config = dict(
    num_hidden_layers=16,
    hidden_size=224,
    num_attention_heads=7,
    num_key_value_heads=7,
    head_dim=32,
    intermediate_size=768,
    vocab_size=1041,
    hidden_act='relu',
    norm='layernorm',
    norm_place='pre',
    norm_eps=1e-06,
    positions='learned',
    qk_norm=False,
    attn_scale=0.177,
    bias='all',
    tie_word_embeddings=True,
    parallel_block=False,
    init='normal',
    init_std_qkv=0.0334,
    init_std_o=0.00592,
    init_std_up=0.0334,
    init_std_down=0.00592,
    optimizer='muon',
    learning_rate=0.00634,
    lr_mult_qkv=0.7,
    beta1=0.9,
    lr_head=0.00822,
    warmup_steps=200,
    schedule='wsd',
    decay_fraction=0.777,
    decay_shape='linear',
    final_lr_fraction=0.02,
    batch_tokens=65536,
    max_seq_len=1024,
    doc_mask=True,
    train_tokens=481500000,
    max_steps=7348,
    dataset='wikipedia_en',
)
MLP neurons of a small language model. Each row is named by its layer, matrix (up: input weights) and neuron, and shows model dimensions 16-111. Each number is 128 + 32 x the weight over its row's rms, rounded and kept within 0 to 255. Numbers have three digits each.
A block is one neuron, or neurons of one layer that tend to fire together. After each block is what it responds to, as a language model described it from the Wikipedia text at the highest values.

L4.up259:171066079152149120118121148089130175139144127135116058114077101148126082085091118115101145108069162149128168125139145140173146143100144132156143157099146140100172134193168056151127177132137146094141156193154100112137173126135156129156154094205092114111073073153130173106161103145114133102
Responds to: Word pieces that continue a word split into fragments, mostly surnames and place names, such as Sm-ith, Norfol-k, Richm-ond, Hemisp-here.

L7.up149:104132126185209161118122105140093138162130069072074142135156108151192137137133150099142149108145170148166105194137170150122157159074175174133139123144089120119156098136122127125124080163125135089111124121151119045152123115145113112095141096166123086108088117153152140136133045137077136130
L7.up394:136168112143132190101168123168155081120107087138094137137167173146093151102146132128162177140174155098132169109140160092071122126067203144111128107129163156087144133166122144087185105135134066106113143090135128122076105121100089110092121190118091110123133127147069161180137120097135125140
L7.up476:149215147136130163189081109134157161113114090110127110163083119184135134130106163113088060120034114124131152108141120085138167195147111137174126128129129093144114101104134100125118180117154058130162131102101155117115115141150074145125119135128075140075182104100079149203122111130116118190
L7.up683:130121135132162164104118184108145116073150142181135088149151042137187168115159169151167091128138151109163179111173138159101133144147118102154139133157157163109149129128097155080145142147161094102054083092138129097125080116163114111153186104164120103109186123247149108155132148148154143137
Responds to: Word-final suffix pieces, mostly plural -s/-es/-ies, closing a noun inside a phrase, as in brothers, rhizomes, areas, symptoms.

L4.up439:139209147135120117181104105136068142098091177102144153109132131177127115158157070155111112101055076155146137146107161115153159113111106106102128113149172100151137127160147133129059120128107088155149188166143053141145167095153111172134188137067188147138174134045074156105123163182145132095
Responds to: Fires on present-tense is and are right after a subject (and are now, we are, they are), and on mid-word fragments, chiefly he (ghetto, schemes, upheavals).

L3.up79:149146178131117140138135191136125107158150110102058115129144146143128075148147148146131155151132142102150104158145077115109174085192157112102108139074131107136147120141103131104111155140069150124100110156084131140081107101131128079128192201171193102151108108143173159137141130164123069133
L3.up326:138133114095192139165083122124125145157167106086091133128125132124184113151110171109163118113166076148145134141151096096119097121099207201143079172115143154040156179159080115170119117093104156080120137061111126161083128085183134099109125107133129122114135133119151109112157123143186092162
L3.up502:167114118152156175108138205094137139148105094144130061113108148140160044179174090137148118054163108131149109162136119086128122094090181150140111168066131094139194177151111130194111146133140132132026117160095092063149162096095125188099130126162129085164128106146137072112149103118140101139
L3.up725:098113195106095064071091168118163110114111083149178110172100078161151094129177074163101099145154127163121157119113114095087132117163164137097109074114158178171160169144168124110077116151101135155085101149110142075100140137093140159193120160161177157084173150146092141142212107125144138167
Responds to: Word-piece continuations inside proper names and titles in lists, tables and credits, especially "or" after a capital letter, as in M-or-ris, C-or-poration, Excelsi-or.

L7.up87:083103101088129095115125166092129142095119137113186116103142141167099148079139154140051163137036124159103104113171135121090077154148115098099124139064148076075068083131133126148099150118145130130098124093136121115149159132060119154106117142112120126182136139099125128171162135168084144107
L7.up717:107072122164154104155093147117176136151112135157096094105136142171130111106144087143113141122161077176105101067146103126087143120173107125129052142113120122167129127208146143153131122149138097134151155106126117167105152089155157120154163145075159180104107119106137106105156148120176128127
L7.up752:115074163096143126167130104106134164144160144170132096132126074133143117083121135098097128095104153090142170084107144157195104103150156052166086104114134103089122163081092108144117103070133115186148153181144126163114114140088142155120157169162212173124107110123100166136156096080106128154
L7.up765:129127121101118132153060075120093057131109188210120136145122165168141136138083094098149153114115133116188132108123121142065127112148134090159042136120181131106155094126136130140116143137118123124133191111123159118151057140095124153149141110149141176137129141135110134198187185172141107155
Responds to: Short inner word pieces in the middle of a longer word split into several tokens, such as ur in concurrency, u in influence, ir in confirmed.

L7.up20:137148153163087150108111185127134135157197096172154129125099122164151113171049123110103132081088097139146167142126128142136166142110161132160180125139161204173129093101160150176126108144117081114144127124128156062146153085175119143189131079147060164116184103150137105061135115156112110177
L7.up178:114187141149070103122134067138109112159095116127197130113077074145134156171118142095089162147111125126159197177142090075103183120104081179112116131137195111170079120138098117168144126053083157129155141119135125158118182188169123141136109064130165163096110086126046123080161139202099130134
L7.up445:089171207150113070112113170076130071089103213130170121105080107101131159091135127108100087116138137171089165164158118124173102124130190111104165142128114130136164136169119125114158090087153168169141118125084126167084115123157140143160140164145165133137051097183126062133160168173142148151
L7.up548:152151147152118183155064121169092121118105185097127101129111137192136123164137090111137100105089150163144110138146105116166122118127081141153108168145130117100151107129101126079124115161125124125140094177096114086113206086180120165159132115141115105117152095191134075088183098159100151121
Responds to: The main verb or auxiliary right after a modal, "to", or subject, strongest for "be" in "can be used", also "is", "have", and split pieces like c-an.

L4.up455:150122111097161103120148140110101147172052190072139135176121107120141141104145117109150148086133191086168169137194148130144125071234124147149130171125108134124117161085126172135195117186141136189128101142126113177135109110134074171149084162177128082140133115128152127069092146117135079156
Responds to: Short middle pieces of common English words split into several tokens, after prefixes like sm-, ex-, con-, re-: sm-all-er, ex-c-ited, ret-urn-ed.

L3.up494:137094171105087181179140125170061079083074149100023141132141105151166108072162109087140129112129135122121107140121138079165100087107161115157149155090175165117107160190125145072112145141091113159144155139129126146114161092188164081079126157156184116107088140174143084125103204152125128165
L3.up540:075157154090119143147156086075079087151102177056151170090103114221122141090126108127132113137078194076143176142201142138130093129122155107121116138095127128123079164083154170130111138115133156159123143130152043216135062144119084160141103059108123111051152172102097163094164209120134124149
L3.up666:158144131178121122152200120163128050173116080147138127088106114140123135065133103133138113180136115121129146123156067160157082185107159122144107100095114112137133143066098079122127140139085161175147120165183156181148163077098112083066121078191156129147083115136141144101105174171140143117
L3.up762:150069092119099117114147115173127110051156080199117118135131102178188133124079163169125152147103107117114138154156111094118097165100143107117090104128153149184127150098107131129171171101134085143177177156123116165125071134144130162088117111119065123036106098119155081124164146154161079143
Responds to: The word-internal piece "ur" (purification, duration, centuries, turtles, Churchill) and the verbs is, are, was, were following a sentence subject.

L7.up142:141165152119157128048104138079126100130167112161183157115082106134114122059164098134147165130135106157111094155104144139156141129133129162077134118112139179120133137141191168160147128107058160166074104158075153166133184125163152148113146147177075126097127137150077148157085073069135147116
L7.up317:156102099201109145109162129054071111122131139149156178116149119156134192094135135101125089155133135122089186119171112125132142082114104105087190124087141151128221164101165112111157113124073057167115091164117134118152128168179139099132115133104099111115158121078105156136093128108083132133
L7.up353:132120139141191131147061110145129112136120191140079185165108109142143113166125076110112106151048117102136117130105133079139139198101138187097060105147156130127138168109173146143103095096102142127034040074062075144144191163116114121102112156131150140090134127127051150149151107082119142095
L7.up663:117150138095106157139137158090069097074125200142139141075101119139137127113156121093099082130150105158126135154137083188120093130106133155145098064124119121079117180103137099096100115114147123161081158121147100104181131163123082152185120159205163092138154112122142123192105111116074149114
Responds to: Opening quote marks or hyphens that start or join a name or compound mid-phrase, e.g. the "Bad Beats", Baader-Meinhof, Unix-like; sometimes the first piece of a split word.

L3.up71:142086103171144100098130128141128150163179118133200174139100097083169125116143136119151123114150152088127123188131166131138101145121142092157122134124146162112138081176054120103126134160137106135141146131145152119149156136086046148248114125105134101143136135131159127184118123141129136128
L3.up238:159076130138103092142156138105116108150165042135116143135073107106110108108163195168123098133127100089120117181148165110075152089093135168153117076112110139133133112120057063130176058135132177180109133127150160110217157150130161129175130098111163108085082120135170145172124134099122149094
L3.up471:135132094132096108098130151154120125122173194137104139159154079142128139154133106177125075097067169133109102190117118112121103160129108119103060123151143121116128083172081161137113092130108130118113108145104123103139168140102153174192143110107125127118158144102139133137120142148123176108
L3.up765:135136144161185103152109123090118132170098076149172150099138116091118082135165118152160100104161158111158175110142089087140121109126119107173104130141133097162102150151174128106186169164106121102103088182134120149148086116036115150140159106097140151105144087104112061179114162048120105127
Responds to: Periods ending a complete sentence in Wikipedia prose, often fused with a word end or bracket, such as "s.", "es.", ").".

L4.up582:199087131161112114108128155144135050095151105146082130131126089152168178137134143093190109118115162114155138120146167125107099145093096107094079120110114169124169096112113131158176120136110155148125138126149169163147070103100065121095124158153098105068152076182122120180098159106126118071
Responds to: Tokens that close a word, sentence or line: periods fused to word ends (Chicago., hinges.), -ly adverb endings, mid-word uc, newlines after tables.

L7.up25:143149071163176139126135145157075144129119153109088072153178075154092178065145129142133153168049139078132137135162098149119122138138175105106115194107169097139128142117221087093194129140130063127110120135133083112089026207153134188149153126121125145119117124157178132116108113143075070088
L7.up53:122137131158129173106107090123142209092159122141169083159124148111068154091156120149140162071127113148098137127131168143072097160130186168190080116085100099131134100160163147111091117092120055112123130097145115034124101139115167145130181142127121095107098104135142184121127173101149132131
L7.up201:142144159156161150111098125181102092127130153108116161174165173157104106163139049141180135155123097147125105143084108122141138185129096109130118107108124054107134185149121161128095143168097189095133112111112099173105146147131062110134147073156132120158114109128136172117136136110107105120
L7.up664:103090126158126136157137120141207184133168060174128094107107152096074119119160142123139136058099146139133136118116116126134106159056099142105141126131146101144173191110139113124121114179148112147105142147128127086152149178211113153143154176144128079115089154145094138142140131093073129178
Responds to: Word-internal pieces, especially a lone "h", inside proper names split into several tokens, as in Bern-h-art, Kazak-h-stan, Lyne-h-am, Ze-al-and.

L7.up121:150121102152084155147148132125119191126137167134134161130099173101140122162127126113108093095110146129155149181156185107122074111174106155150085116124162174173071106116213109130117085109117100169121164164079147101133131169119119148093210134108091131099118151151153160154170129106094097139
L7.up137:088159143131134130121103154144110122164159074119109153090118118183113071107115184097105176146181084097127136159160077115099130129104054125118114114170115159086124124141164118063119121159107153120118144133076187186094195165146133111143129171083174107131100118137163124105066161128102103096
L7.up275:077124105123115090126179125132031191124126056095184084118117118131122135133076159151110162061095166149108181135122121118106146116094134133108091097157130118125086149160133148103137168124108058163084154151131143124095155162111102124130145155164111188106111140126094154188132142065089193079
L7.up386:148145105121117148150159109116074127120153109136163177110080145123109118092157128108110108116110127158149099151109095177141074101148140173088063083076108110121076084138163166070189120171126131101083181134149163139131077123118076133117129138130093182132086091105170112194150167084043127061
Responds to: Tokens that close a sentence or table row, often a final period fused to a word piece (ago., Borneo., games.), row-ending line breaks, closing quotes.

L3.up67:192125126162180168068099123102177165116129124094075128152064146155132147128112096122164107187152095097161121097127151104108101099070151113187143133194093148082127110107102134142130155181177113173144114163082137112092156111122086119149155072183123147106123149133092168202106079076131196078
L3.up231:085055115134210185109179171134095128146104145122033107167147140140150106113102120125118163082112137093144103096103111161157099131129132098193083170123103132108081123106125099096138128152183187146110091182052109112176148104153152078132107066138086112106113115154131156092149119141112176144
L3.up536:110127118176158148106201110140170075096151106169101160081128186201121125136114159118150140071114171113094116125142170106128128156136102125175113138156117168123240130081123139136151124124094180172116120181152123104122085166159084142100136157138118116088085130136106131171138181140106128112
L3.up549:086164179174173173132143110147128087132093116199139094109103096109123138071147093091174129111175123044071097100121094104154112146116145106209116111147131092099078063154119184090100118130161128149134131161065169133116163138137136096161188127135158167091111105183078153154095154138084177186
Responds to: Final subword pieces that close a multi-token noun, mostly plural suffixes, as in s-eries, public-ations, boundar-ies, offic-ers; also the -ver of However.

L4.up737:121096081173137093137112112144136114098166143188109114110176137145116141121153100093164180080114133132140153113153090154053121118100109149066114098106121114189228154090163119106146138109083177174141154139086131118156128120123122160121163158136155071096148140106091153103132141105121095129
Responds to: Hyphens and spaced dashes linking two parts of a name, compound or code, e.g. Baader-Meinhof, Greco-Roman, ISBN 978-0, Pancrase - Breakthrough; occasionally a plus after a number, as in 70,000+.

L4.up526:172122160176146151099147129139144107177134088148064137137155139143099107128070112194103119101154131060172131122152097105079133132111161154125171139112081149113161165172128130121169073099104102196148181175108120101116106112141122163060195119088045128167084107139122157151104110067127100132
Responds to: Plural and other word-ending suffix pieces split from a stem, such as -ren in children, -ates, -ities, -ers, -s, and occasionally -act in character.

L3.up113:153174155135155128123175127178139105099144094118151106168150124163118087126139111161149128163161077085175124124128109089085160135127095166173149075137120081151130110159064142093084142135088118145138140179146145154100134173149108117137191133094199111159074181137109123098163174132141113140
L3.up440:150080099125064152162093141131126103096105096096156120107100066080121091119136072179100117139161104092179168165142116133122123188166086180130108142119093121099141144133105085137067141102144113159164127121134134120126158123149147139089068086102149122131125140122159115052065161148163120121
L3.up631:139143089078147169152219079168137136163195161143130096120124142075145177143096084082121205094087096164142169144186096102165106070088110069171166152160139090111157118131212162199171116094099096130107172125154102154125124157154152114182116111112110147142144116086126170149139191140155088131
L3.up643:189140191074100134163125136130089084138122031135137173145126178100142074125147120105160097128097134052154164156064125152099111095103128112115124125167166107114122103160105144119113147124147088128144121194075157144146141163177159145115090164113121176188148099186130134096093168121158111188
Responds to: Forms of be and have used as main or auxiliary verbs, especially be after "to" or "would" and was/has after a subject or relative "who/that", e.g. "shown to be", "who was", "the stand was".

L3.up190:112089114137112146082160187095133052132120148187081194069127156132137093131088150105147189096131142173127119207134114101109146126053193122130115102102124110139155168117122166175114137135100129151114101152086163110161183116111124142122147116147099152165105075126102144125132145082158159123
L3.up251:116129119120085094118113104146146078108132159146095144160221089124169130143201113135112123113127216156081139180110089172157117076116222149178091174112127127072136130196158104125073107131066132116141138130123149122140140156147101128073120151107114086132176119138081148173091175136061066168
L3.up599:143149119108096235114137163179100107131118136137111149117133113114115071145149085122074112098162119090150098091114097067097098097111113124136117091110126137173118171158153090082205125126065124143108113158043141086167204132128115123132154186155143143103106127206179175124096123124127134071
L3.up622:108068096135199075128109133135063092149145131157136100119188146143135156093134159115154063158146140126114118130182094114092141091097166158133095114109133134129118054102147142149169125125073115151189168131079122147174139127116174136073144106126101129111144086085155140097125143163068089127
Responds to: Hyphens and similar punctuation inside compounds, codes, scores and ranges (COVID-19, 3-4, UTC-6), plus line-start list dashes and colons in times.